Weights of a small transformer language model: RMSNorm before each block, 132M tokens.
MLP neurons of a small language model. Each row is named by its layer, matrix (gate and up: input weights; down: output weights) and neuron, and shows model dimensions 0-191. Each number is 128 + 32 x the weight over its row's rms, rounded and kept within 0 to 255. Numbers have three digits each. A neuron's up and down rows have the sign that makes its largest values positive.
Before each neuron's rows, "fires on" lists the tokens most often at its 100 highest values on Wikipedia text that the model never trained on.

fires on: "ar", "or", "el", "al", "ine", "ie"
L5.gate18:091134089113194080126131152141076086119120164184103124123044124172180131112161089121101094161146100139135163129166119141200137110159164097143154162084111106153158153159130107151109169171160081159108173163135120213143128135124115145066083114091148071105146177070169103079168098097153095150109176135100128142082117130132119143091128116130133141110179076114139102137137179164166165089149076175139107104116107116119124114204148136186172145214158136107152128042133110141134109055140143152185129107116110145085136122140123084128099122128145172152161116143141110062119133116127163078
L5.up18:145154114115067185078127118087142142148115193122123128138109123095155114144161143090138157117168112127123135165176126150157105090148151130120105029116164141099094056150080157120138110110139110068155200118084092136126122095140146100136098069196174138155157142120081111062149175101100111154115175116161149061128171108097158118108138050094144131105126183187119075116098070153077120117105090136066175099157097105089106115144122123139130120154183108122165060096145131113136148094124134106133162095101176151134110197091126141135111101108091161155121154128132072090108122106044126166
L5.down18:207097095158129101113113106194145117144138131104130115133133125070168130162095176119114127128104129120172101124148115204124113185106156169099194137168084134161108147112183166185179142135147197072094115211181097144155154128119121166100176173155141202161117164067174157168139194129127113177103129104102105148152116114162188094082147188129133152159149151102132154186117154121099132174161129131102084129129167143175182110119150148122161145090102133111119171178113129119162106123150124146081168132114138140129084113079179186109183112098130140165132095151166145131089084172116118124

fires on: " ne", "ri", "ene", "i", "im", "e"
L4.gate30:095116145086118071186160104158159104104173075152115167111141109060117081116133089132154065085064107104137108147122176091065088143156145129155119181135140142080170066097128125125089100160134112145084159082104134106151117196079116100114145178135082173165138139141173117165136166131103073146132166129184078132118110169116188185147147107115115207131144135108121138142115135161155156135127128158084104152092121122201173168157125131103095129111043095153103113116181156139150169122098056107099115118123186134141161116137046106121092114156130122124094163134161139186093106115135119154
L4.up30:121128101139099121081145198105104156122140123060142136165115118139164093104203196109173107076094105131199146096132140086112065182165118134134104104130146119152104134135162159102139118141052173145144097117141121167108055147134143099178145102099124165116161151074087134120200130093124108173154179123103105093161121122131138151106132170140165091190131097127122123090137125113137083135118121153131151158090088127070134102191151170124130089173051122109097126178126109155180162133125085194180098142115146175138174101135102099072134140108144156184075149099131184143162076110180123152
L4.down30:074115122099109053153085128168121074116141157212089148141181136160152109110164121048145122162142105136105127090153086094156145166136183089129081113126174167138149140137135096101148071101133101066092113108087134084140118095160105159135189146132163181104101147066159160129134116060142161137078158168136149206061149150154123134163105102108160098129176089147117111135112176166133112138139136104117101073113126104123184133165086152133128177138152119129127176114129108096133130126183090126214107224123107106119138134147096138089068115150165179116116108095129087118103178135152121142

fires on: "th", "–7", "st", "oth", "p"
L2.gate340:152114191108113133139098135077133109139127136121101128197189145136140158134195101163100174097114073109077196114132121129076157064152139101149158088143130098094184123119098136090112098147139104094086159113100140122155155108092103146100126118193134094077138085129138152130091161085077071093140118152103144085156098114172147150132190141156103131071137114088095135103144170180121079118148092080133148138086126077087123043120170131153157091129167063130186152082117121095127084149137109155115140111096149160125139078185091114077100130116140093088097127089150150165166161167177063157
L2.up340:139112183140129091179128087134172124118099084102153120078136121165187115119126104076162115196123093142128099120107134131112095152193149153157188141146181103093135126188109159141164142164060103081071159126201136149137143112158104113128117101096120118098132182210106102068088077107107116142147068130152110134130161098122128187123153170191181144107182146086114144112170124138132061093147164124142149150165109136184099086075118118105148107109130121134108154064135135088116143104138087150154131084066154132066075140177172125142102098139099096045135092136096124127105140111126088160
L2.down340:150100133119107145109164080195223071127089108132163108115081117124130129180102075136170126137168180206151189106163073105155109148140128124120195151109175157143118128117083155116062149118117112151143139093121167164140136155115132108158198113147120105105161045138092143148149102066123086154070163153065130146164157148103084157089126092105089094187142119082163130122138107151172105147161134190106133094168172115182123104170177105105144185108144127074119126126093132082159092115125145130107136145125128132098142171123145125097122129117138116115128108168159149100221056108132109112

fires on: "er", "p", "w", "n", "or"
L5.gate264:133117089141128185124156050134140156113110172129127161174135153114181149166142125112124227103084069099203082133132054105167144182128075092127141111132153087075125126144134157090140112124097136124131104066112144115086074095075132132175105149142120095127128154130133141121137181092147139082118151120085146134148131093171122093113136153143139101079101121127094106064115086125066123070075083137106186139073120158116123048134131120170122160102132128155162136105118112097156210177149102161154133095090140105142129204128100149144093135115150152140088086112079106157174162144083185139
L5.up264:154146146159146114053095202099131144131170095131120137171134174165169091051133092101131132144057097152134061116110123074140090152176098158051082150131116116148104103140113143166123126114138115078146102150098166144098104105112168131125109135147198095122121143122144138044125143124138087160183116066085129115137154165132066126187101104114076160069186141143086080119100126127157156100068093158082149098140085152135158117101139167116125167121175146102178148099145127152132128130094061123149154149114172050142138129148166128136116120084117116158072133188152152127137171128084153079
L5.down264:170104137099122161111169150162138077115133117158115142123162134151128152119204099160148123133166136108108169137121135163076115082140144094120131100137137171118136113087086076148119098125140190099145181126144114182167106124145068134163184156089139081119143110119165127144130114128148135176155120184103094147166162148078198090124155178129146139147091106182125166160087131126149113158186147198135115163196128090096123124143155082076124149137100170101098186167077130172107138106103169059065093151169109137106164086093178100120189173043126162119207114139126143147149077093118110126

fires on: "ing", "0", " at", "g"
L4.gate120:150128128129113173116091126075136104119111156125087153125125100134143089101106150122125127134043175123140111131067132059141142102119173118137087135137089086106131165162163089111131098110135178180144172100156100122091120129105119125168132131096165110146144142087084112165080189111072185108142126115162196109092144169149109145123115170119085096095165129033154152106095156167157142136130157133153165079160105067149164111138134125173151152128140135076129134129153069155109107119076114028127099129101104146129137154119110169238108052159083104146168044092135141097172132102120132121
L4.up120:154162098103170102144121113091172120112083101161083153131037156148149108094120125105133086153122077135135136159137168144124101119117182125122127152066064126153122171177130074141114049051115166155074119073145054162110141161110148202126167083102131139154147142112142148095157112133073184119148127112165115095153128149120118167114089122082089133098188180129180183150108115123159171146100168138171109146130106153131136095225116188109127177075122148105103127112132186173152137131099142137101145126097161122112168097104105133148151058145109117128147136089106134103115118077112164066
L4.down120:142148175130131147114110137179128120087101129125130129124183122121168134086190139118113150078191099098081131128119129126127149184089124119115119124174133102158138082142104144177152171209084124088127062191119108064150173094108227119159186094147148174165163098134118189154149161145102055114131116176143100137129106166118133084166123222163058108157149151170100080190166124136158075140139063140140107108100115082136161145114143104133130120103093071086167110113125108163120149163160145169140123143119103091124116118151176091077131087130182173135105161127138128151140129139154105149

fires on: "w", "our", "c", "p", "ly", "qu"
L3.gate295:107141164119119150093114135136071111140167152128146136122139083067100112092118091127132117182135101198099131142085194138089060107120094110141125136104102115100116176086000122125118196129121177185111187126079147106137133129129091161099116123114060128116156080095198126129113122055179079156096120135167157183067084079158117123098113190112072159139072115123141099124118181204078147149116116121100140111140106115104154073135135113114131115131166137069116112088071071099133138092135099106112141123118093118152137093163169119120115110152116139108128088075104120155138113133162112150
L3.up295:106111119108127165075179146155112183216140160082112172158161136130145046125132094090132137132127137133129152141120159168073142141125129087107125169089071151083088172072084150176142154096064192179145088141093156142089067141148125102115098112148077125089162112178202084201149136070129126150158103096137135148138179116118089113120144100125081117114119120121139135095158143209102079168078148129130144153152152090137137123192148169130135097120132142116170130072107095121107175076095113167145141075110093174126102114179137161118135118168084132082136159099133095117100173107123093115
L3.down295:144125119121151112133140153132073120143191150079109099073153142097092172144171147097127171115080134141083124105126132091099153111122130147167124125171137084066121104108089168136155120158062121190110160175146195117161117143154191105101093077151127116129166129155139078081085123132139160220171123142098152098094074100117122143114147110126167152063097104163124161186135109067078185102119180132112120103068140210062112120126096106093115177109147130111110128142121086152118152116085119126145187146170159086179104145161098148190137145180131163161110119086122139118127076096101080150

fires on: "z", "t", "r", " Tr", "c"
L3.gate275:142182185174117097152084174134126137123120146134085156097116146168159093169066099135113118109069081142122122173117119122169097132143135130130132231143118097158131130166188061118089198042172128121155138042120196133172113107171136126099146133093227082098085157122123131096147161146096121112134097159129131188129139171156156119147155094120181122115134107101100134133159121109094116136149128107163091099132169138161078153119146137193167110129101160134103106199199135144097088095113151124139157145160147142105136162136111168149112167104116113111102148113116181194143136144099098183
L3.up275:091096137128159105115160158091130151128175121080159171161131133152185172088112058136107144099097107094175155205094117089118153089130142116139105160133066134131128126083099124064131138155161114174139111132136183197122188125160157115110186158142141098177139136113095128142097135168119143136171114140093085111126099120132149129141103135145130211146114128112175136159113058121080128131118064166092083113090164167179160098101049101130078069160108125141074125105152154125074090163059140150071142078111145131141129137099107183199139134117148132198148147125141106091103164104173133160
L3.down275:150124091122117150187121165084152121204109116127193106145165183124182131144146165123114144146134145128103158153020120092098151162127135165124143161105124101219144150148139103135106135167090137118140160156173118139169146145149166090169102139089184103125150105144137140154169150175153106114083065094103117124173089196170087117145140112116145100169136176112135092070117141147096093130094123200183113092133144123112094127172113126135124147161179099092162066108118198059137104129151158187155123073101094179127114165075176121159108164067126118099126124104156143126141135109127141192

fires on: "ent", "an", "om", "und", "though", " by"
L3.gate368:052116181124155123086131116106121161104103128090097126155103151103151167144136157148160129095105087128100126111195102062148115088152119110185116056095072144155102225134108159123122134156018130127164108102131112105125080126176127225212122126069140156114115175160146149171121117114108139120134138108101165125131126122164104104119153134185083084082124113125170123164070106100122120104077189082141136127085182157133137116138104102103108136130093127124168099105150139123075138151112129181140150143139170130115140136051150135143167135076151186134151105112131136188116138060122126169
L3.up368:111136171141163083139151107129083145140103133148182079120188090143191124152122195144139119150098141159103154066169062109115139081097088175152132127102150124114093174149130167159106109165149089109082133095152149105151105189118148185143106105123126153114087182173167170131134117115187100184127118136118119126182115125130173103149104080129110114157092070099141118116156207093135143104177169157118123116101147186079167097174090116182120144111093124142150162120163133143082134116099138123137120061178168122119145100121103045100181149085148095097170061102185136130162187128144168166
L3.down368:123135145123124115190150110222098081175144099132209151103163113126108101112119215142069136205102178136154116134114144133109138146166090144082110133059149095115114078138176119091139102090171102080106140135124162121147150159112155111112086120155128105136089121127126143103162117114181158118129141128153130119121120164099142187101085130119152150157147126103029121109136147143136163133162117129059125089105106126123147199131146137191157136141118149078102174139112091124105154078167143053147097137155107144170085116212173164198082104064138111147111160164116109132128112149070089120

fires on: "R", " R", " -", "ç", "C", "ric"
L4.gate54:107098113099129157170161077173166157156101134126112086140119139108078078137102151122127159178117108074108140102126117112094103067088129104073110127112144090103097120153165145145166096099162103169129174102101093181133119124139120145082113145099118172133153147167139182131096160107121130118118075157193190156168170064103126119149114105117162125114105185126213129146134162117110132164081132126139125239158068108103227102121191093186125148105130084177150105171132141134137161172081152118118134100074129140122121158126150131139109133106145113156118089070099165052168166105176104120
L4.up54:101096074130109131107111095192118148138139157102154135150107184112141082110076112134153163090109113120104182152084100060140142074191087186171097184183174175125118106170080070123147116123113129121187136122111098102120100131171118175119139123145163096114129137097137145114118144062148103169108121101083148150149105087142139192141053126121139089064152119162109116112185153091119150117121191117134054146129105104136120141084097165101078077127188141086177141151125130154155167138139134132108142099171155160075133144145169143080140077135160119118062070072159180109158155176136129157
L4.down54:059182086073123095078130197174151148144099135133082120114127099109069118101133111136082153119079130131174168084196121127108097120137163122151099190194103141189092142165125090102129141151133114097143172151129131128101122126171162119135181152124094101122118197169114121102173127089130120143085129149110139096097134154108111134143150159114185090109135103135127140119143116107126063139109075213112150091102145179074080131153078102168166112150099124117088135104176088143143138097079103131133201167129091074132082119089078146110147122138152174172132068140185092113119119105194181163

fires on: "th", " 1st", " 2nd", " 3rd", "st"
L4.gate332:110164177122164114134145153145146137129091145131152133153126147134098147125161103140167045148124160171140123134121085160106123121060094099130100135087128109153094098176082147133098114098137123132127171157138084163144118101044127179147142121168108111096181058192103058088162107115116106125150155146162150124159159067129089140036122106092141076157067204123122131120120164174148062165156130133116134076168131159123102146156175112125125073172125067144178140116165155134116075137126087124130112116157150176114118157126056198120103089116169043120154156110104162128144115142158113167
L4.up332:138034151090093134078141119175143067101176125129124158116112103159201124119135118162124185126155180086097183143139108169138135097127149170076138161122175126180124173181064057167143099104059108146116157111170160130170113132124109133127162102114113120116092102119134151153115048161170115143176099086098125135139150191099135119132106153192106137069194088086161158088120126125136158091125127181136107081126140123125106151173104152138133052117169133132135121152098145090108118108199087112125127127114118139131118150149165155139073132153153066076112166074079129178076121145122106148
L4.down332:127128141126097116078176128146128132082159110166128177113129197098183124174170139092151157160146180160119138073122118095071156121149107116132099108096106169105100130137123125190137127122159087105155180202132152164100165155096157136160202113168077106093150080183111091123073144070135187124172097158114151091143117114124155101167113110138163132150119154116119069108161097160140098125092105105157149063196153213127130102117103136143096077150170125138089118086148115060103088090122087165153141115166108158166146095135086089157055103079127093162148098104080129135112137120106110079

fires on: "ed", "s", "\n", "ing"
L6.gate304:116161115073137130116110140127115167099108072128098068124119179147150090103060156059047103131113110089152081184166110176159167107164106101114132156098088130080176109142086107123151164125151170146116108152129115109128128158157109076186107126068121086128125089137127138136144141113156114146156105163107100139143217102150131085055172163124188085139110103149178167144115109117165108091105164136126133084096128117165096137084134132117119181147095104127151133172095082172148087127113167131126120144125094150225158129200111149161107101123073068148139129180214084130135143147112113140
L6.up304:112171166119140131158092159164125113118056077160054150127102136130094149102142117131114145081166063143138131160136124177103095110115133071135132125173103115096132113116108108176177106079091196119099130158145109134158110155123172108145141150156143147096147113150150113123163166132158080077198153057115124147125115132099132093113077140138201021092106121112103125116106113076098115056191125129148174152099109101206091105052118149086130151121079151126160128157165170155168117106168104112125097137092146157049163124103116149069187122124143096141133143131163091081131122173109124112
L6.down304:142180155117103134113164198145059178079186131124149119133140179041133110138179117158116138081066088112206081084150089148097125110129151104117128139123176159129126094154095131138150139172121109186074139131142172138125128095134176081170124087121086136127128131156141181096132136123137099150119121167156112059096181147131161120141107129086121070067040104127099128123151107125132111114082122121155113191096134141119143170161074168158173135137132160074172105146133075106129113100129098094097164134119122082098144132132075185118109086191114102163176065124095134096070095122144150132

fires on: "p", "-", "|", " 198", "st"
L5.gate27:061119122046121155111121127129093115195083133148151150110115127060151167129130155082120098146141182100099106105106100168153109079187098100135152097153125149135099103177144102077132148106125180137076091150092177111164054073104117087107106204105135136118059125132133151177127139101153156093053123080107137114145104124086161144106108168140127104199092120135123091105157177148093119137163146120174155181123089110154109129161174135145126122192182066157135143118164091129145154149132116129104129139161145160124174179112115107118134047112118145138204169135073146146117100097137196131
L5.up27:089082145066160145101118102144152135158100129140119125154070106107164112194125129154117106116152092073029140102155110098142135091188122099151134077139096129182141071179114100059144118082120177105113125187128152092156124130166146086142114174140124081156134100122135141139136123089172080159057136131111145113170047104171143128162081105208128124108110111130137043100159176173109136126132180063123127106142094093112126116172158115115087129119153115169139101156117141157118111155155123107086073143083155127148119140115180157146169081159205154141135198120125102116148073120108150121
L5.down27:119091099169163067142138133074107123134138163109098115142161162144149101164117122143137112089172195145137057130071136124124106109069064157096165132158089101075060186108173177151117085090095141175091080146142108134126128141088078135150120092128130171104064134091129106111123121152082124118112061159176126129151114141211086122159159136149104090118181175143092179096121089158117137120154111104123103136143077096116051102104145118105131169121110150165096118115150203219118124125127108137109124165118096153165098143108126118113101201078087145070105122166139137145087132097174130110

fires on: " l", "l", " \"", "el", "L"
L5.gate322:167125150104066158075124113126145175086131059134104151111098150098165114139121152131157132146123154119064116168160138125196117154168120113092098177159137153090177082133157120176152135128149113118102122203152184138055137142165110120115164094134171151150128164120143120116162116167135120095046144145107178162144133148103089163131115169136139161087125100105138117092122125134168067076111199163136104140174158189114078073139188113125155153113119096106140182119197135168143086053138097132165068099102116040118091194137109110148093125118144128130109119181166125167155147120099154096
L5.up322:110123145130135137195152093083152171130098147124093078171130151149107138155164105104167095126179138150115130067193107084167130162127128108134159126113097147134134107157085147141110111103119080141047076126059176149107121115087108180154159082104144155094154148141105096118136089136089111130199094129071124098162119126076138137131130172151148082148146167150116165077107151163110124164126112181136132111137145136140168088172183084129116023118177198137143084147138168108157159073118127117196195121079087132082115074157142141124153111077153147163089082112094115147119176126100134176
L5.down322:147174131116148094134128136092164140203098181157150156135159132162127113088138097138116103135134137124139137164127111107158142151117135070138170132156201117193144100171101131130102186091085142038112121061166105165138151111148187211164142066076087126167167163149102141097158194197085085115154171085155074095133115150076125179115096144092115140095163106182131091153087143117094111077128168144143141117108185113094150108152174134128132083128113181134117158072114105086116103095156111129177106112133065141109137100129155121059136110140171147140085147129163117137110163088101096119

fires on: "-", "-b", "^{"
L4.gate306:084106116158165236083152153172127195134154157128116041169131072170062120104171158145077161100154106186149150079135042094101113105088144153109145127127071149100103133146102145086153177161123159173131101117147119117154077096111148144131105117153139096122147128123159169121109119104080103180166097113112152120137126118131099139153144111143181130125108179096135116078152105133110148120105097093116118162128136107063138122136138153083156126105151124108141138087081156178154171097098128093126167111149168102138118106151092107158096191155068155108112202181142159100082099185135172198
L4.up306:103088157139117179108111094195128163111187125150117106177115123177139094144188168131115126122168126175119102095099055142146104151135125165077127106133158129136119092138137155156182132134121159127065086123117123148114085064160130161136122131071102109123097176113127109098107078078088131151106114128145116121096129109103124112144128132147134113117076211078147106102169067120095167105117087085104074137166170164141109113142147107064095068117132152142174147135079167163132176076128121137179146126136204145117048101174127169138114167077112084083095158154065179183072099090133109127
L4.down306:123087161147065117180133089106107141124117150120093103109104110089115089105069170195127111161174102137107138110063119148171124035119111150100187085151098137148094122166109075142143158165099097126110096132144110147092104082048109180140143140134140108139163124138142108123101119116134129131045081104175120153182105089172080185056189200133102093130155137124115135086156097167120163122149105132142108125114118150113130037168149126145169183127057150112111064129144123119098110146114104128086139109151131159123104149119100098170105119126104170136094107165077141188097125089178175111

fires on: "ed", "ing", "ar", "ol", "el", " A"
L6.gate374:112219156175137132130113124135084111136085163131073127139086161112127048106128110061153069178133155067090100125146171141119081138114100078134120074075127103137129163155137121160127184097119171123060132172171168111149149108080037167103096141146100189123138069120146132145144087075158104097188139097121086132066166109114110152142148152091176117104115049103116154101147144152124142130114153123173098104137144119144108132137171143170115118115122167091142082118131100100166039148098103154164121173127131169141120196166140160088127099093114094130125158086111129095158122125100096143
L6.up374:123177066140095097134153078131165127117140115111117151124163125109144140148160145117157149098182176157145121138154097126116132095120104071121171098088098097133174197183127125095182171126090164152150121094163142154114149142168100085116106136113111124162175103143109161091149135103154080167143131098119117169078215089146175071198115177076224162122109133089091131112132161131155128137134114083107146119111159117133074150189161164093106122139168143130132091103126095112154097192073115176069124097141129090136176077152185127081098102109111121148174093186122087090166109148098092181
L6.down374:151097115054093137143175190100155154083131132151122129106170117096137084119153152037144063113127150115150110127164134146106109112113093139113137083124143125111118198116153171142125082161129141131110141159158138118168120142100054142126194140157102176192067100135071142134098140096165168214094176177135162098126151103121165138156181092117118180137104143142135150124163110130114101176111157178132156126131218114151154095075150141127088135112096173101134103171117147146213126120080186116089163123098147164150118141162145058087127145133124131125164177074165137142114132126060131156

fires on: "l", "nd", "ens", " l", "ass", "s"
L6.gate151:089173165205113098098144156173113145086126159153177146134177120106133126147135090202111128161169113173090145177126114104202154088179119141182106143108118125148200073103147163139137126130099115148131141143144139129057124076182132124159176083132190116063126090169105162189161116119116112115110107152135086093180083121095112149106146124193125202146114125166127148108100144164093077128134164175148091116162143126133186114098047085107131159134107140167088061119121111149098156136149143123153103122150132085139088146072086077135177135159130133106092164098186144086154134132154144132
L6.up151:144147158103108102104108199112091111110144152122090138126132146099164129136097066105208070133117120156132100105140162124104171138157107129144168190117146098159080079115079112118113160128105142090179124080188101124157139136063164152093141082112109137126175118153117081153110121113146143109117168159167166106191097175120112093038129093152180121134113162157145106100198159125133109068101109117141126105109150192103101143122146176155168103119071151175184122142131141087108125053102152107145169109141070090127128107141060129092157150189101164109164130156079162158089104145079165177
L6.down151:055128115165096151150146115095110204117184164109076159074122157120146148156155130115149130189085171117131095074089088126133159158133170133101141177133225061161111187143118148114096132174148135146137136078144144147183176132141108190128109068143123156092147140100120083117131151120133173081133161088127135093114158090115107119113136099088143081088159107122153145131176108144125074143120077208143084193093055150132122100166157148091076121136112183131080108152162096085117090114114116106104121112124113104145079079173153166114143137070105136139114102142131100155082160129136121192

fires on: "ic", "ed", "ct", "s", "w", "c"
L3.gate151:142179158160180087158141139150158115151123142119111163128190110116095103122147100179100132091139125063071205129177167128121175133094141157157157123077093109171112163101143162107125183129137139158094136090148148119151105115134093150155162126097174178117110115130149121101116162131149128106149117072169115096139109089114046116104108170128105091168161115117103176081136141108091117146100108105164098160163060121106175153088113105154089106113131095181147133181139158081122126127119131105066089104093158181107047156123122122051209114103116172127061118149202084182114093082144136146
L3.up151:147101125199157153174095139163175119152090147128117153182087153090105123127157140082146160143157120104153176122185065154145126154170123160119142182106164059117130144162121175143151159132137135090125104095086170152174113108174048124208147142114087121145082143053132129090131145105149109106127171121116082136139138113155085116096111155197144148186122133154132168100163143128164078140084152099207108139122056124119142140072178142140135100149138194123119119162125116078117098099090122087165051144128206168098084086104109117080133103100160136176103135102144120127149098158147127101
L3.down151:076146138032081065163133174061111134123162126083136076111088124135152134138135118155127114109133123172198137146102171147188076125188127160135088087086139141121142143108172125124103134135178123081167083158166120159116139151123127109126153126134157167117152149144098175165161087109089169111075117139142149158119123154100136079077167127092126184077121159122159120099123092168188179093090113114072175115131120127136091116127186100169066106120092162141146140205127081171117101094148137114070170095125088145116076172064106140097155184076179119133151150117157140145137167126139098111

fires on: " is", "at", "ar", "yn", " sub", " b"
L5.gate145:080139188133124126096097132158161135110055141090159139119081165147187207090063152099119109121140198104081145139108150128160127109159089164178149047112189119146183149131173104116064140132179116155106098160111115100176123147123073166143165123074119158133138136111132136173119124123113097144081088125140110094150123101113103082102122145047122117095132123105142147097106092128190136119069168161163081161142142140153120100157153066120124146127156150148138064066185128106075176123100143131177145142130133130107120161118169127158136096177160098103142152192134104141091098100048160147
L5.up145:120131170132155096128121155140150131153094068056171110130104113078164166088136136149153158184124112091125149079072140126144122142126076118150072129119136160123134152083129070145098160135111129133047143154128159150157118121092079119141079136054133134135150126156099122181158078111051170131138122192172122128135101098154108114094167100144081183172147079105129118171144112194151110119069122143133105206152079116123219137119121100119075158176099144120124055112127131148136154058119120123154126096114144122069110094129170109147140178122167112153119187153092177095085089094167114107
L5.down145:160170154110137040123107155101111131116093107088120098127155111116106085110075146132140199139178089110116150080076110140063118178153106132133130117136136102131140119135111094114089117068094110073157093121169094145167162160161150174086130135142127123099141135122145046115154116108093103192177114102160167080167132216130166178068130124187114149108146117048129140162127067127168120201096144158157107153122180100163110140132175068089114084150115146143092143118107084164116178072120107131152116148109153085127123078112133129152118189125144121115110151188070146122161132160107177114

fires on: "ed", "ing", "ased", "es", "ry"
L4.gate36:103161124078118131153147128144114118106131140127092170140151195100141117111139143099100095123132114132155093081111091102171081137095199066134146153063143156164154120186119106160158153189098123130094153134110162141150109100117138136125112099144147114161096127084133221138082153129165132121122071173171146227127151170218144097103065142113155081112154172135131118137113184176100137118111093115100104078157105118059141106103110161111156156126100124167186120101165084103107068124104192074102111110080149130146108094189166098124187140143113146153091132147173092108086130092172120132
L4.up36:163179158132122095144107165147148149057141079099094096125120114085158099110124105135131151171114123118172151113106155092132141137095153130134099197098139150097149137174096113145171146123083092098125195120123200150132108139136180093106112114160081136141118106145148113136119121092123135131115121166188189092129100117147150119158115135129165120176100136154178144157111201105099110116117210208157086106150124167149121130147101078089119122084116110140188086069156106138171139131131102081138086067068152137058171124203121096114130118165081133043155089147218103150082104100134132123
L4.down36:089164137179185193124142156104146105192182116052123173139140125115111167137142180147085061103185086155103120090125144142154141142116127135168117090229164103159152165157116143136108140137127140139111148115096194129145143096151068134167109159136147131105110119152170157106191132116167145117062182130070140099122168121125137131222059085125132164145100087195124134156093133121130118134072109162175146157132153112161132172154115156160110115117168173141182096100148107151105133091086119129186127114129157136085139159076172136082111120217097127121119122119108155087106149123144101103

fires on: "le", "ly", "ed", "th"
L6.gate321:124118118055146078146103183115122154172134132117103080099143090149130129078106167106119137151082099156142068105109172112137118142164110182176145146131090133080161129093200140093115136156087121097171147093114089113086069181121070170075085190136136116115154121117087135128107090174082071167111117126107124168126167092071106094137108109142069162144158126141139126113161143096071156113172097082192147108180152126118123135105099147131123127133118108107163160085111072025133164196133124124065081147106165110147192098162085160116150111112117152153134193118167137137118121098145103096
L6.up321:091147094112179091147167137140112109145090157164167154139115107135116119122089164082081141085091127130053147150166091193166181158161124126165126164119127166105099089110143117084129115076150255118143113101146081140140124056078127107119150106110145111167084160111110127120126141129097090156110068091114120116148102165166158124077109155212167104149112109201120113125192065087121148135147128117121113101126108119141148118139121089166208125135135152141147128119142128116195175141125124105190147150122139138097071128095083082122126069172103114182146150164155126104112119115211168133
L6.down321:108210133103089127041181178100091129128115195057133181149178175069129153119107102152097076112119137189055149175159100154121123073147130117128150105091142161121178107102179089094138165124161125104132062150167139088150130133190122177166155127139135109088094129136115174143117191120146104134155070081133115107094097090153134146141134154104128188112079083148106096163159108116156140138100158134131164118128142125075087106141173145067128125191125202162111150158160165118113129140143139112145150161149082072112089148131174131166162147077142137116108106118108119065104143134132111163

fires on: "ed", "all", "ersonal", "red", "ld", " oper"
L3.gate119:121048131198138136166096192115153123098089126107080108144145120140131122106087098202092145125169079088107126118158171092119110107076126109152169139149055119128082083108214107105139173102133121152108152078184110061156154114188104164114129104130089131147119157126165094104110131151090095149177172095110159119113108179170116104104113109170169252079166143146143108138144124093139146111118139167083157124144094106133096149129106084156133151140114144128116100117142079080115108141115133094159151134109069111025143100093162122085141138151162141077135131110115191147137152135114136097
L3.up119:110086135168103107091150153093088118128098099103129068193098095103140057128135142121117175154165136183158094127156162151161088131101114086187139110126086133126042065141159144128107134163060157144118137092130140162148109158076088121191097074121090118197155095156173070093164178149106161133110129158133117082187121144189132177122150112130133154145138098138139143169117170149172149065093113144099148130140117153132106073131101074123142135189076154070123122071146125052110115124168141126186126182168137092090163106124134097101166127104161151136117195113131124123151136169151105145
L3.down119:174097101082122098148092142117143119141094104151194131144162052122126150177170157117137137162176109137035080188135139060109117155109151133125173117124125109136090129104133131133098129145118139120112121107114084179117115144111083131153088087109069135171194106124129125169132119091139144200141167147077193138185141164110153108153124103089131111147120127171199119156111180191091125044122143106153142130135119111145116096117161109079169106094143142164133082121124111183105170161038087143091162121092146067090148117156108110112131157112125177118135204106137176164105097161111109182

fires on: "l", " H", "ose", "ih"
L6.gate369:092081093113140130185166104136130113107124140135133104130177133194192110131110100142159163120082175151101092084174158113120090156133114113218125129134146089080152201126154069157118141120100157128133144138191112180121149122096129123127152057152124036132187159152078102216130175120167141148112149133106194108108081131128136130102140151120178122153145138127112163135131113183104130144136144133139122177084163116104079066104130118102137165143103071149123064116145088135129106142066145165103097106173094115164190114149141159062168130166170126123096073100126168118188161122114105146
L6.up369:055132128141123164144071115154165100110139153163190105089175145079070114109157123157127153128102122181141141071184185122134139082123117144179134183121118100059093176133099129082155172112087167111100137083193115135162125084106144160181183171150139119196143124113105099172121153156125117154104152112108104102109099143115132168154172180137148121107124082100130137123092141178128213103134104100154082181134136130159179163188184110087148130109079093145142082093106110132171165130142128150171086126197135098124132129109149066089123131165170098160113095134122160141165153077089085126
L6.down369:222071120114154123177161088152128160097117093155060145148102109195156145103099102091155149103140131143051099126158136138184112149101101121135147078159092112148103165164157143186174065121156103158136147122169166143109084136141035104110126140131105158092144105158149182118165098100131114102146123168140150089122166156112148131102151069149103103149197141128128151134126102147138118141135156104100159070098134134203131119117123110035082202131150183097106149114099124160047127105105108132140124107128104164094208109176177133160132168132183119105164100116102121099111104134152105132